{
  "num_attention_heads": 4,
  "head_dim": 128,
  "norm": "rmsnorm",
  "rope_fraction": 1.0,
  "parallel_block": false,
  "learning_rate": 0.000904,
  "lr_head": 0.00671,
  "batch_tokens": 131072,
  "max_seq_len": 1024,
  "max_steps": 4005
}
MLP neurons of a small language model. Each row is named by its layer, matrix (gate and up: input weights) and neuron, and shows model dimensions 186-281. Each number is 500 + 40 x the weight over its row's rms, rounded and kept within 0 to 999. Numbers have three digits each. A neuron's up and down rows have the sign that makes its largest values positive.
A block is one neuron, or neurons of one layer that tend to fire together. Before each block is what it responds to, as a language model described it from the Wikipedia text at the highest values.

Description: Surname-final word pieces. Last word piece of a multi-token person's surname ending a full name, e.g. Lenn-on, Tur-ner, Wat-son, often in sports text and tables; also colons in times like 5:00.
L3.gate11:492517484508430463448496477540466447529474492517524539484462554464496513545507501433526500471526506531482498576551473467496524490492547564452474573507496460524524471463502519612522545468502488513560571540562456417564500514552438460538526466595523513483512503552472464521518435469466488508
L3.up11:496398543474491538459512498520476469467510591479405593488460394448586414467571387511434506628499462475534492513483513561527478553550496477543440465548546475518474539560473468518552503578465504529493552471480520571538464474546479509549533449520480466532471575467478462557509506486498450486
L3.gate210:481506473502486520533513501545487546457563486508536536471541524494481490508492468524441485532508536454551479493530565575502495509445492486499525509553495512439501482513454510502524511550425503526425597534534533483448443482517463492624461432502495510453440527555535444522570521499555521498
L3.up210:425502497483447391439566494489499440478526542433480460547561497518516511456515495514529500500513472501528466533539451597461573521538495546474498558571500505405467511498470542574500556467458399509460516558447504446391555530459478482527493428471410436423507547509516544521559492466541579455
L3.gate383:501530483522511488572593448486419484550534475558486499539505536483532532477495516578517456512539503561501517420573550510538472502544529538553573553508501555523458504518477456521494505476460500513508520534522475537543540491514476559489533482494501427458419521524502481532516479486477475492
L3.up383:514419491570463405521383531528424469499555467547469469555540510510447518544545492551537480443500525492472497616520527566515453579492572586455560521437532529536495529476435458513523537472478523466442540540541449481516532423504456492464546413470529484490451530532450454424511531522487506506
L3.gate583:546548563499421550474536498417510472467509531472515474540474495512550484498606502511564469477588477582486486454475485490467467547487506442492555518546529586516537433493422549503500392558483566553505496483463546448536440469546401551405418465463488479551495422436471473467538580534518501512
L3.up583:492486483503457570475534474439435499523533488520436541495524486466461526504512461446501499484525459520527572461476473565448519458432521503515494554535547533478483451567442524539465469506472508533552466496477448494446498559547549541518490463489567548550507480544551518534536549408493524531
L3.gate648:507534500474438478513573528500519412461504500555462540462482440454560450492511445452527542541541469614494596482515469452501493528479520475487516512566475509465486496500468501520426469486488455527492487470471498573482529573549457585509472523488508460493506521545449473453518516483480485532
L3.up648:516512596538522533474551543479535478514533525463550510524508595536449531489514510505481507463508477456512534504413412485496485528491427461506529552495534500471511512493496457572534514512472499528569503559553574466465466542545458491525515428437645469433415499479480485477466529454480507459
L3.gate692:508524521565477485484483547503417492528461557464540506516487520584570538569504556472521525586480399454526434498560521476458542519491536516490497536529495513501497482516466463446471497447480513545508531519505500477496493441461520463507494430484511488430543401548469565544558526379588584535
L3.up692:463562520540459542455536534460470521466556537491470522470512491578478539450492487605538434580535463504506561411533509482476480521504571488437460563542552519391518527445528495551468531536456527541496532476503500507488523463554580456489475457424484447467484495524526492479500461446510503513
L3.gate782:441466573545473518459527485503491519525470497457489506507506463485444451455604434438522489443529507490551474540468615503545500559557558528510498584528483514488478562495490460498463477550475428604542519441563474529510479475500495568451491576519531404470510551468509538516541564501493514482
L3.up782:548426513495500503440499497458553576592442559518449454490567510556483465517493501525588442479481567499504482464488512481534509569539474508513504469564532444497527509483444511468517477528465498514424544473482462525440514484485470503507558470573438475496484484518492502486463405428558517539
L3.gate985:466482519544512504549498466457543523565530511474492518535466529508476496489633491455535525493498520535443473444558446477479537507488530433499523509526529519489561518486416521453509425479459494511437553430546564442463503532493449473448488421533496525423508518557510488520560470466502451467
L3.up985:555504533539458525502505524603510512459513523505511525523508516418538512437553485437541461421515482504473562551612520538458572452466440527483517553410472470470517514531480455467451424531479472541423505516472547441505507448531483509528501460499492504415469476572503512500489485543556622455

Description: Leading decimals, determiners, possessives. Leading decimal points in sports statistics tables and lists, such as .677, .624 and batting average .285; more weakly, the article a, possessive 's, and his/its before a noun.
L3.gate85:468501604516448530506483483539477546516471472514547469475511458521491570452547470493493426550476420465424516492480542465547519509556437530505502551490505524516548522506452484473490503564476485504434592484484592527452444476520553470461421508557429512492500517555474508485476451530493529523
L3.up85:480521532502517474479501368539533502556448472564545445417532472461530503486508514438399539558504523464518544472419612481495410493524484453508515521509477507520595516517419563449544545543480464541470540498473526540466506509567445558494451528499493447455451484527454549454579533489462549501
L3.gate90:533489448465519509516448464431502542512465488554538513488406478451551467487519468479552501481469499454519426493557528423505521483510528454555532510492507446475473548537487501540523521530576459537529514436464495512512503461549529507591437508536479544482508428466438507464513556526538463472
L3.up90:510546487508493531491531461493483494519557486522557441509564493535477418475513522506552506473478564500509510475470519526503509490540522507461480474462520483543426546478482545548505533570496488532582427487494461490517582494542559560511487528543486493489539436552507405433518465534465550496
L3.gate145:412466442473501505542541541539584484515465509524471506493543516404516533509472545454444474512520483447539468473476432513502464429348516421543441504512435516465473524576519501505458538507613470485507518576490516534520570525444520484480510571503602559470476462534546572525485450520512570504
L3.up145:475506468437541489568508519448512528541537503474549512467522527515458542539448553502485513542503540499521430436534540517486529505487442434542570497431555509524517454511477515494495577480469544476410507551526455454462528424465461496492457471512522512497426477522528507457459525527544566558
L3.gate204:516507463499538570505477564495522512532552452521582463505495471492525450464509528402526513521480507390565496567484480472543588460513546517515527464495535521518425530533484502523458504537505478558504499500411537493449488501510449513551468501425504567455521462452514463464507457475521539463
L3.up204:540535513445510547501443462525492558524455466469459490468436547480507520430569508516460486483463548513481500519487452475499496526440559453489458450491456538489517480523545504587460539482483484564475521375504545485475522507543544519534479452575542528502465458520533512489571533566537557515
L3.gate370:452518529506540531468597529414534482466457536524501491426493566513460488541434523476431478522520458432523501514504449498536462498519470511469530505571496435558476448489450477502464529510524466508461474492461575504568606442461516463497464525448555513555482542462521511523475479469559510491
L3.up370:451448476497562440523454451533533496539483492477506542439467538493559483515483553517553537497454534408454490524503536494510509408491413396571477437450457501445528459468502492496560451513563486503575518475526479467488511508460482570451584513459554556497540476442578503437469500491505552502
L3.gate421:499499437522452572524500571557504493494454532493519554515553505451520543460493513492466538474499505480540554486448517495551510435492411548508467482438540469422518477547529513555513504429536559497518496532516537497479551587496508503531484515556511513486506557592452527477541468524441565512
L3.up421:522455502537403497558407502510566513506445496528562524512479517456487510494499547481429525506457429481495561458479489487514526593482440471508456498472555479485448523520509582460529519553495526474533541592565542483543555475516474527466435556468449588418509478464399462469540462520450466478
L3.gate437:482511450559466551442489469487498482556542510498473527475522534500555473512447472455567558560497538521505492479523530480497527435506489542501458566577503531486451473433494570447455540492492510455464491494504456455504516456444487556513531593486577498458484456454481466510476413442491548515
L3.up437:550573444506460455558477492573502477550418555559517503491486520550516532464476536512484457509497498577498487450546481453543528441521522489539524481452410460463557479554510494531557562512465442488501501566526515481469469502461515503534442491480517513450509493519532553555503447475493549478
L3.gate978:496551531476430459473466482566479561523547515540577480530507562569520501522497508485410523573456554475475508462484440464534483464528488466564447510467494523507469474535509525513497512510490509503473491451426509457447448462520460521537488500514483492447535499485467548461435481421480515503
L3.up978:498535466537521502584450529555506471577486468534543410422526492458526505432433503490521436448410530477467517439515445490523486524514488484571517499546483502439435511603469443498420532536521429507509508544493533573483576537485444411510494424555529518457489479548521499416501420529467521465

Description: Decimal points and word middles. Decimal points right after the whole-number part of vote shares and table figures (86.74, 59.3), plus degree marks and mid-word pieces like ef, ap, row.
L2.gate942:467494452522552523452503452562501487572485453545509488506554502527542501506542447521490529474528432428585637507447491532490522526443491560451506512529536491424478536436420499464415546422479471502530533418445536465448456513550535445556483451454441513507501585557538525487515492548515433422
L2.up942:472531498493613524437482507494479493544472411451489457396494468477500519536465487456543574510515539520473511482433455569512467555375482527484487473472491492515456539534475528505473550439448519531468537454457492506455442492547553490478516444502565512445527504452530506502491513466578502453

Description: Indefinite article "a". Mostly the article "a" mid-sentence before a noun phrase (with a façade, struck a house, a total); also occasional inner word pieces (dec-re-ased, dep-os-ited).
L5.gate64:564540481548465469419498447447429501514514515506528485568519525539523507504544517403459559480478452477465494535513456494494490476584518550556461555558501530569506486481531483600519522509519464515502565449503539572527469524512551458440466462495510546516537491455507457574535569525503461514
L5.up64:526484502499477502498462489402503524487576416448475452473520507447517479482402547444473511476492481534475556457452522531578493497478427541464527484532491532507461468465545487538454542524545532537529513530531453519533500467473550485468477481522508469498573483520448515442459487515517496444
L5.gate113:505463560507473499446503524475527507547532537479466566501462513491439496478514478501471476519459483431477488529480552540491482490516532455515522504538559506461430479551489500516539481477553514582508485486562464480480505588533573501561509522488424544504527517470484445580544567560449522493
L5.up113:532518460532535529532488504551540537552388470482546533488458482477562521468389521418410509480468481625474467508504621542475448463474454508477505527504480482512550474495481528486490487550571530400545520466440597576551413464476509505563517545458571505493480480486551502479531517459508544521
L5.gate168:467541511499575396428520518505533519536524495463511490470457487496469572480442462463430497507515528453489542444478461444550443530525504447505524539469527453507502508491559530510489463569538522473484552443458460533514529502488527479519518517530493558494569491512503496495462538465466522592
L5.up168:503543545472551537501564522524542462486516450462430542533507502429474481437448515458496474504482537477443541494439504512457582484525557497461536455509600475480450529465531424538449468473520471501410420491456515555488479498528523501480479523489463570511492540497465482546488502518489560522
L5.gate217:468512521433536536485563475539538496468522496452495544565460464460527492501541507449453445440538513453459410480483532484443495551507582426505612505484548459487516469528455512540577471454522430443496538457579496579491530437519540453531476492513454576460470519550453597486483516468433478480
L5.up217:554481460569417468556516471533470540493475487479490499564493530440534570537513516513487519494522461541471465493454576479537503480444439514430527503476541476487495500480539490473472523524499482476524561490429529468482508582526511449523473516526455484548554588510503533434534532549521577567
L5.gate491:474470456469544574563553500576511488520479524571518447472464474418508502504537551440500564466418470491476477553557549456427478515519517459535493501501478511497447556449556483561501464482493492535489504482453464506455487483472524489442487511550556482474500514471459567492567524539409510443
L5.up491:426501521377507533542613469530512437481451511507492448530433471501457453494547529522467402474513449461471468518519479546463544502470495464527535532565460505536499575588501505639560519512506461507505547412486494465527509567516510504416508464486489433537525458436446620527482558534511481507
L5.gate868:525516490476452563478478532467506536524483440442494559415411479459497484420407513489537484527535526512440476528454551543493554495538475541532462423492595533552476534427468452525481494498554491510431467522465447475507452425552470517468434559477524497497484540468489578515507497479515529492
L5.up868:534527535461487493493550518501483434533436539550599470420426555424510440502508506428387514460501466480517582508490472459512539545463520454460547491432528488461489469484475467493499550499453493428505477509518604519486515534478512600513461595542498451454540540400494555507529549577515462459
L5.gate895:526531521511523447581545522471461518476550478490536502492449538480459512434520432505509443455501451547514533506491522558547517534521513492522525470585470492460473542504470512501483440505528578490499482588478555491487459394477517506430539557526445497454541491488516528518481449505472472599
L5.up895:562484497507479529471477525493483420511503509507511494445536491551460446540498461504495486527536519508488480506493553560522538477402569463461552501489521565452459521399421440530434503517591475421493489458430546519559545524466475525505501500589545555481512434468477533484552499533455434566
L5.gate1014:504496479478525489480459481498539538513525520509511518511500516410451489467573517543509487569459423496501601480487511568470500537412540486518547463499537492442505571458453513469463455440534432485516461458475553508425495445522427529476450549465441509526524499492518511506496466527477460602
L5.up1014:492497519465437501459414476467550490486533489516534561510455533514444549503463452574571561493566477503457452462459506490508488485507552494507502516426497425467468503558551513508502568481559479487475538458490496548479585467446479514540391516516471523553485537527459521460500512516452519529

Description: Mid-number digit chunks. Two-digit chunks continuing a longer number after its first digit, as in 1|15|5 km, 2|11|5 m, $8|15|,530; more weakly, mid-word fragments (ph-en-otype) and passive verbs such as placed, moved.
L3.gate236:518501449570535521538562524477565464534437584560541460475572493423474536454550465460509517587508513502447562558463486479513496483448490543451474490474496510515471546498471474534442466561559465478509547580519505599580509582493485467525498580520517498526465526558549484483466494529493484561
L3.up236:514432497520569547541424479531492551546483451511461498478428575485422554492392465500462480473492484464449507482518469498538602524529514497434525467542554447534530532499501443472508549474503424518559464543446464530433506543487566414481532513465472500479559485567522492503494533446511480597
L3.gate501:518506562568546510464502504445427486539530472547480518492508459396580524546464472489496508510570496454524459502575528546551565490470526409478529457472503494463505566474522510476506494468492502460551551497446506521452509500506546426478499552538468483541509454555520501476497566532485460549
L3.up501:522475531477422481455504532496472485480506483529460482479509500553523513482579550491471501508444518449408507497422491502505556471458523458459467460451521508539560517417519510545534474512448499492518545491519552497481475560541475463429534529502455489533457566504442579517454507514445435426
L3.gate620:454492491455553464472535512468510480566494544648452514558494519469476515490510426543484525549443548474470484484518512495458497526434481530518466487536481527445532533468494447574500484535523449479445484447473450522498461491524534471475457414401535521536523419468461510438453593493497566481
L3.up620:448470433545521500503511469468547510498484502525520479500427558514473427433529449550462560539520589505537498555521496391501422521500470552522494542536530509523501492562562434488482486503508444441511445487490453486508579481527504473509515594428534529510507459487451517478431516482517557513
L3.gate715:502497549480534452493511552462527489492507419507478493494548562534461539524504524466497525509512547540502522482494527506464534493443553462524492423526547503476527524518506496520514528442449455511442529482449451469507470496536488517633488525469517450536517428538524491514507488440510499539
L3.up715:456512449559491466430515503511491486460485516517471464514523485485487487506544428513447497507515474543488519495408464539479446473558537485462561476503479530504526519522520531561535489500519491527492507556528490524611516506494490521515517523508495486553492469475427571543512575494500515511
L3.gate825:452462584570515551505510469451470500485457516534480494447628487492519528580476462512517517433539470474478514423477591528554515515505499490480481559538490505519485537479479488537450531540531482499540521534506532567582504510457451464467417486495533471545546481527529532458537546467484455515
L3.up825:544516519520502467557553473527533600441477516549551470446557522431523429483505489574487576473570557543468485486484523491537483455540521557480504503451479524557449499529489512505493517575519479486484422556476510531531544510537471550472469461534576437470470500541465532522514513459415528569
L3.gate865:540500516450515523516589525472436491544484478475374506559559510462483467485544490516461477496542441604518486509540503444477526456505584563506468477510551502604508533470530551436530524445535478530563447508476502465576472503532504483443495470493484479516500445604434571518456501459473528571
L3.up865:489492484422538485524450499454594522507476496467492510531476451496498485515456538503439505461461500537473487516568413499545420517477509531493516446530554494523453536482498467547475523543473435558514516494525391536478489423540588442467510528437483486572479461433561433493546498531536486558
L3.gate935:506490526459505505471530527451511447508500456488507474511558524429568435468462501451461511452560529543472621520535484458540495524488573528513398525573512445505516557424499497544535488528514481474509574482466438563516561474535495543532488529603559522463544422491427553471504486555508409525
L3.up935:490484539504471504427521483507462542475454511425433464494476562457512491536465477445463555509556548509431565512504495482474432568516467543461422499535534528547510574492477568506486530495413475527461496436585443479526522479518485524569455537521588456522533423486440527434523471518474439522
L3.gate1011:453499461430507509475482516544553506495420464563533562478483427435455435452516509523457517488460482474451472508500465476610501604479470474472446468516522577504501571432495559441533477536538483534453469478558454478548482580547545533459466473503493501564523397465434537511507489556483490489
L3.up1011:487475592575523489566490478469504496434459466526481552491536511492475475479477569497471481457480507519500465521552588538550434574532556573435557519500461526440480542504487493449496565455452478447445517575477534530585504453487488480486529408528475392511539506552463467467501459557454453491

Description: Wikipedia structured-data fields. Tokens inside tables, infoboxes and coordinates, chiefly the colon in durations like 3:36 or 4:38, degree and prime marks, and field labels like Website or Genus; also "is" in article openings.
L5.gate55:445453450517492560452562476529509458556566498471478476447554464521462447466496505484489575545544503494497466479496476541458452457498534530468605510501501427471446463527430404536485460507472442471483462487523555538482454433490426438449508460490483550538480495480501530503517497494490437452
L5.up55:487475467512459531471498555577499433457515448552568479348566534474440480547443429521482511575470550470471451588569501515457461415474523494479474529460512500543477515547520494513534520554517509470471505579488558528551479561513456419513558508489505525553509481526518529514441531481493524468
L5.gate111:459533577528502426517488509460499483420490454499485481531532466495534481483502515514543453553552510464592554495517562510476470530559534473455528471460477461425478527522531492459473450429504492483418496504484513531520490492508459437566508482501550487522536529526516503555413555500443473552
L5.up111:468513464492500528547452454462437538452502406466464487556531527467436474521479564494551522509467536521515488491499517462552497492508567435451557462440404585486452491463522542459499503501538531469479517478483528522508476534489509505521513471499479540527536504475508505534551488550490498570
L5.gate327:492482522397556466510449414527500486590545451527484507509545403447484508462514506493460499543503464432513556481537478509462490495473524528514532455518457439506524547483545499426534484486519526467475455469508450508472447546526509520493539562490514525457472484479433483514505509481455545562
L5.up327:505477533481556497493535474493495441492540422571468473541505428471514512456551564482498492489533460491442487378512526490460406414513522510544536486515488504538511500538519522471490531563448524536504527523430472493611457497568533535431444538578484476491500462502409510464510506462556499433
L5.gate472:485567497472516471598452497486436532507589458430485493607486495516490483483533530541478440518486521535570554500511489476492517489476506436486525484455492516487471488480523513470456524523507522476440578533489553485504440547513376549524484496536489500549527465495464605438481455504468478497
L5.up472:444482522512569485481509541466467516480534520439533545581506535455499492450584513487453511517478446477412521435527531538498447526546504481520433612537517551452498525452533471492485474501508493555513490404513461440481492454514529458466538464517423508482455510515550439503557509463514483510
L5.gate606:547479527511465484523546483494530552463497492432475499531536496484580407492617507526456483554516509469528506447551504547548513457423537488510578470564490544473475500501522497479501483484511485511480517525453523502552523479559421486486493559482409529493483486524382478540449514500557474511
L5.up606:536482577561549479492442466452523519509537473495465450499534477518504440596511428490470423532501605541491500504486472489479451501494530429478463552495467517464513472544478491463573501532486461439583479531478510550558477502478514511495544493473491551485504483470521487539494505456532474526
L5.gate753:507492489472531478450476568495524488500497491448510527516505493463541552466526407511596493586459535511464518513434539535533503519549462592449480470508547443532500563500476563508520585535497418449463553588482464504470557491565459488540507498614436552490459517529500546512514537450499478569
L5.up753:531477513519491425528546469408451417549419459616519543434509546488523486485497474502528507442515497544481473437500528520555523474543527504463529505446498538481569516525447538462500490474478535512490450479479495479548463505601561465402556557472531490542461532434507432571446501529445501474
L5.gate770:476444495478487515506475430474384530499518453508516549535536442471491540460453543507505533535521537538490506499501479443461472462448510450512498463532492552489533578507555558582497478528495434509539524505453492556480534438482518573516495526490528578459484447498498493515469542499536491542
L5.up770:541515456485513504511504434571465478498501479522566555472511514543452510462468512538614555533453560516473452614481466470491455500608548585557528420446479518504464476561508519573487488503499474460511486536505483499542512516506482503468509488435571439454540505556512436492437471504472517448
L5.gate802:521494485449497543500543429479490501555554483568486486470464514500492525467555476550503585479504520514477519437432471528448495444437553531504454573522550482530465511528419497522497453596478466457487475504516487512562489537502483488505545557483527507552515506432453522522476609498477505517
L5.up802:493514512510507512458531515480421526493597546517454488536467509518502536456511534533468481511556514517456557500492517532429526499526572564448475522493571454469454467599506467544475476550444430515551436518540465496508515488458493475498571538499481481531528498530433498515434496479505475539

Description: Number-joining dashes. En dashes and hyphens right after a number or number word, mostly in sports scores and records (3–2, 11–2, three-point, 22-year); weaker on mid-word pieces and heading words (ceram-ic, Bibli-ography).
L5.gate24:540526493519493481487550470433483487459481560530417470485488528476443454504499502528531468508536535535501490471527497490429481480492529540588536514532465494468421505561572490469458420523509472521541503534548521456524413489502499531555484427495520521535448499507507484597486518456552485503
L5.up24:446500462540534535441459479563509472585467462497479461510505509470520531528451474508547516513463461544535532481586469471563503534529501480570502494492494610562529486472483512531605546495478472425492520494540461472493591529555531469553468546539505444580493485499484436470482487500551447538
L5.gate135:494467531518489488502487443507538532465503536566483482544467541528502562538478472507528466460499531463434478425521484492464513558479534472527486497480477553476465530480446510487504478537466429511522531532511489453531446461496494502538527558515482522533513581487497586477506501532540420593
L5.up135:439532423470523488512513524490515568562502460562497537525454518471443480407522538503492559519517525385459507514606513483513531438480557476557534522545545418506478511545575541534472562468545483461516514468496454496484540512439488496435546480518467498576495519474564467443479504538435548502
L5.gate317:511525510504534483455495506523511452531514444457452558476497482586447521581531469564543503523481534473555502468536537527577523513525471410549522553561525513497490445497443451450559515490517496533503528439535516581531439480528469499545487442479555510438505528482454466559494495463444507526
L5.up317:541503487476544508500412553551508536406523472427499495535469539508461525512516430511466478553513503526592432476413495515503452443513560480521545517506567470526457440565531545460474546435480498505512480601485491513504410458502476474521511465500545521511542492478517467521447480457437516461
L5.gate335:452507455471478634527485510438496507486481430563552502497456474483545511506445533502492503501531505492549544457531495484464486452551530521472539452469497511530496530541532547513495491445463475474485500531440478490497448457527467441544497477497471524507551442463507470464570465422509479519
L5.up335:490529465559573509480515470499541467535454485521442461443533537497505563431492471494477496542431505527449558478472436515530503534446500423571457488495528570446517505568530524542514513526514471515485384455494519476528499528498521513464547512512488495535546504451450525553444506518503563509
L5.gate454:385453613452508506491488542538475463483470453450484550554461451468438499503500451523430517487472487495517563512500494494514527496463538537606474596486498532544463533418583524479491487568478486442490472525492497513532484488540483484574431490458477524542509523502548540485403541458473559523
L5.up454:484543511478523501532512494506504478403454548495425419548475519496508468459468504538487532448479459511570570532540417590505544534564481532575586529457484511544475515557487504474526525508464473441469497495521426535564531416564543538560509481554487520542550481526511496492519549468466522496
L5.gate464:489554536479440451572500401562411453551542445508505454526527490494472548398550498518493464456524491482459577461529546440492525465471499489488502490572452532462527533503532455408460432465494492530448510553446552481503484465568503504561493409530538530552525521533479404460495479533520448527
L5.up464:540548557546470472502535497522536517527517523460460448524479515522468500473531480502567453423475501550527493539483577564456489506584547443537507488467436503473589488546460458497446508514532479545471504522515549497529497508547544509495494459493500472489473530492476517549507515486430458534
L5.gate556:521420493538416480460518476481520512552526497516463475511504528442437576527588486473526533561526565491519520448512498473562467530491565467519464443615566530576539516515529618502558557483578452480559476487528460479467476521525548491520497552479433502484487509507547524479519541535484514555
L5.up556:557505484516472470531499499449463451458499513500465475533545575473495499529430516527571459549574481455488486386524548415499423449498531461512531496419536515532512490557505515495517456469517502527514472475494512521515505485537488530479528588478569502506431533526513550535537577515477514502
L5.gate754:481459504489521460591406560536447495536526480482539470485513511556478493495506481468467559503502492501553491499494489541520555479528535465466492434482514498525537497507492482469494539468506565491520466484527523534498510537552495469552513509497473453471550486518491418484497520489506483478
L5.up754:526523555485517484460490484502492521540525573484549434433534493504526460526439504521499478550463534422469521490521507460492524526537462478488535508495466458470515429504575533573527468542478449539441530530521408469478483468528499517500539503506440497530490474425508509461536493506479501480

Description: Mid-word continuation pieces. Second sub-word piece just after a word's or number's opening letter or digit, mostly in tables and lists, e.g. Botticelli, Lifeline, 1147.
L2.gate39:479489441589582558486545492512454491509424417477403475506532462491476470512483511449453552511524532549554516517483541488564514469460559463508522427499486579516557497514548508508507541533512515496515468497442454548518478402466602525464477538523511499452528528486507549506461514490491490460
L2.up39:552509424496475533484489449451517446531483506503493405516479486524512446458522475498425432515538404507468495484439503472461462580440498502529568474527438531474496542453473502500515465466514535589527553531514500431483536500510561531469450545450505426529474489543503469472519567534505429563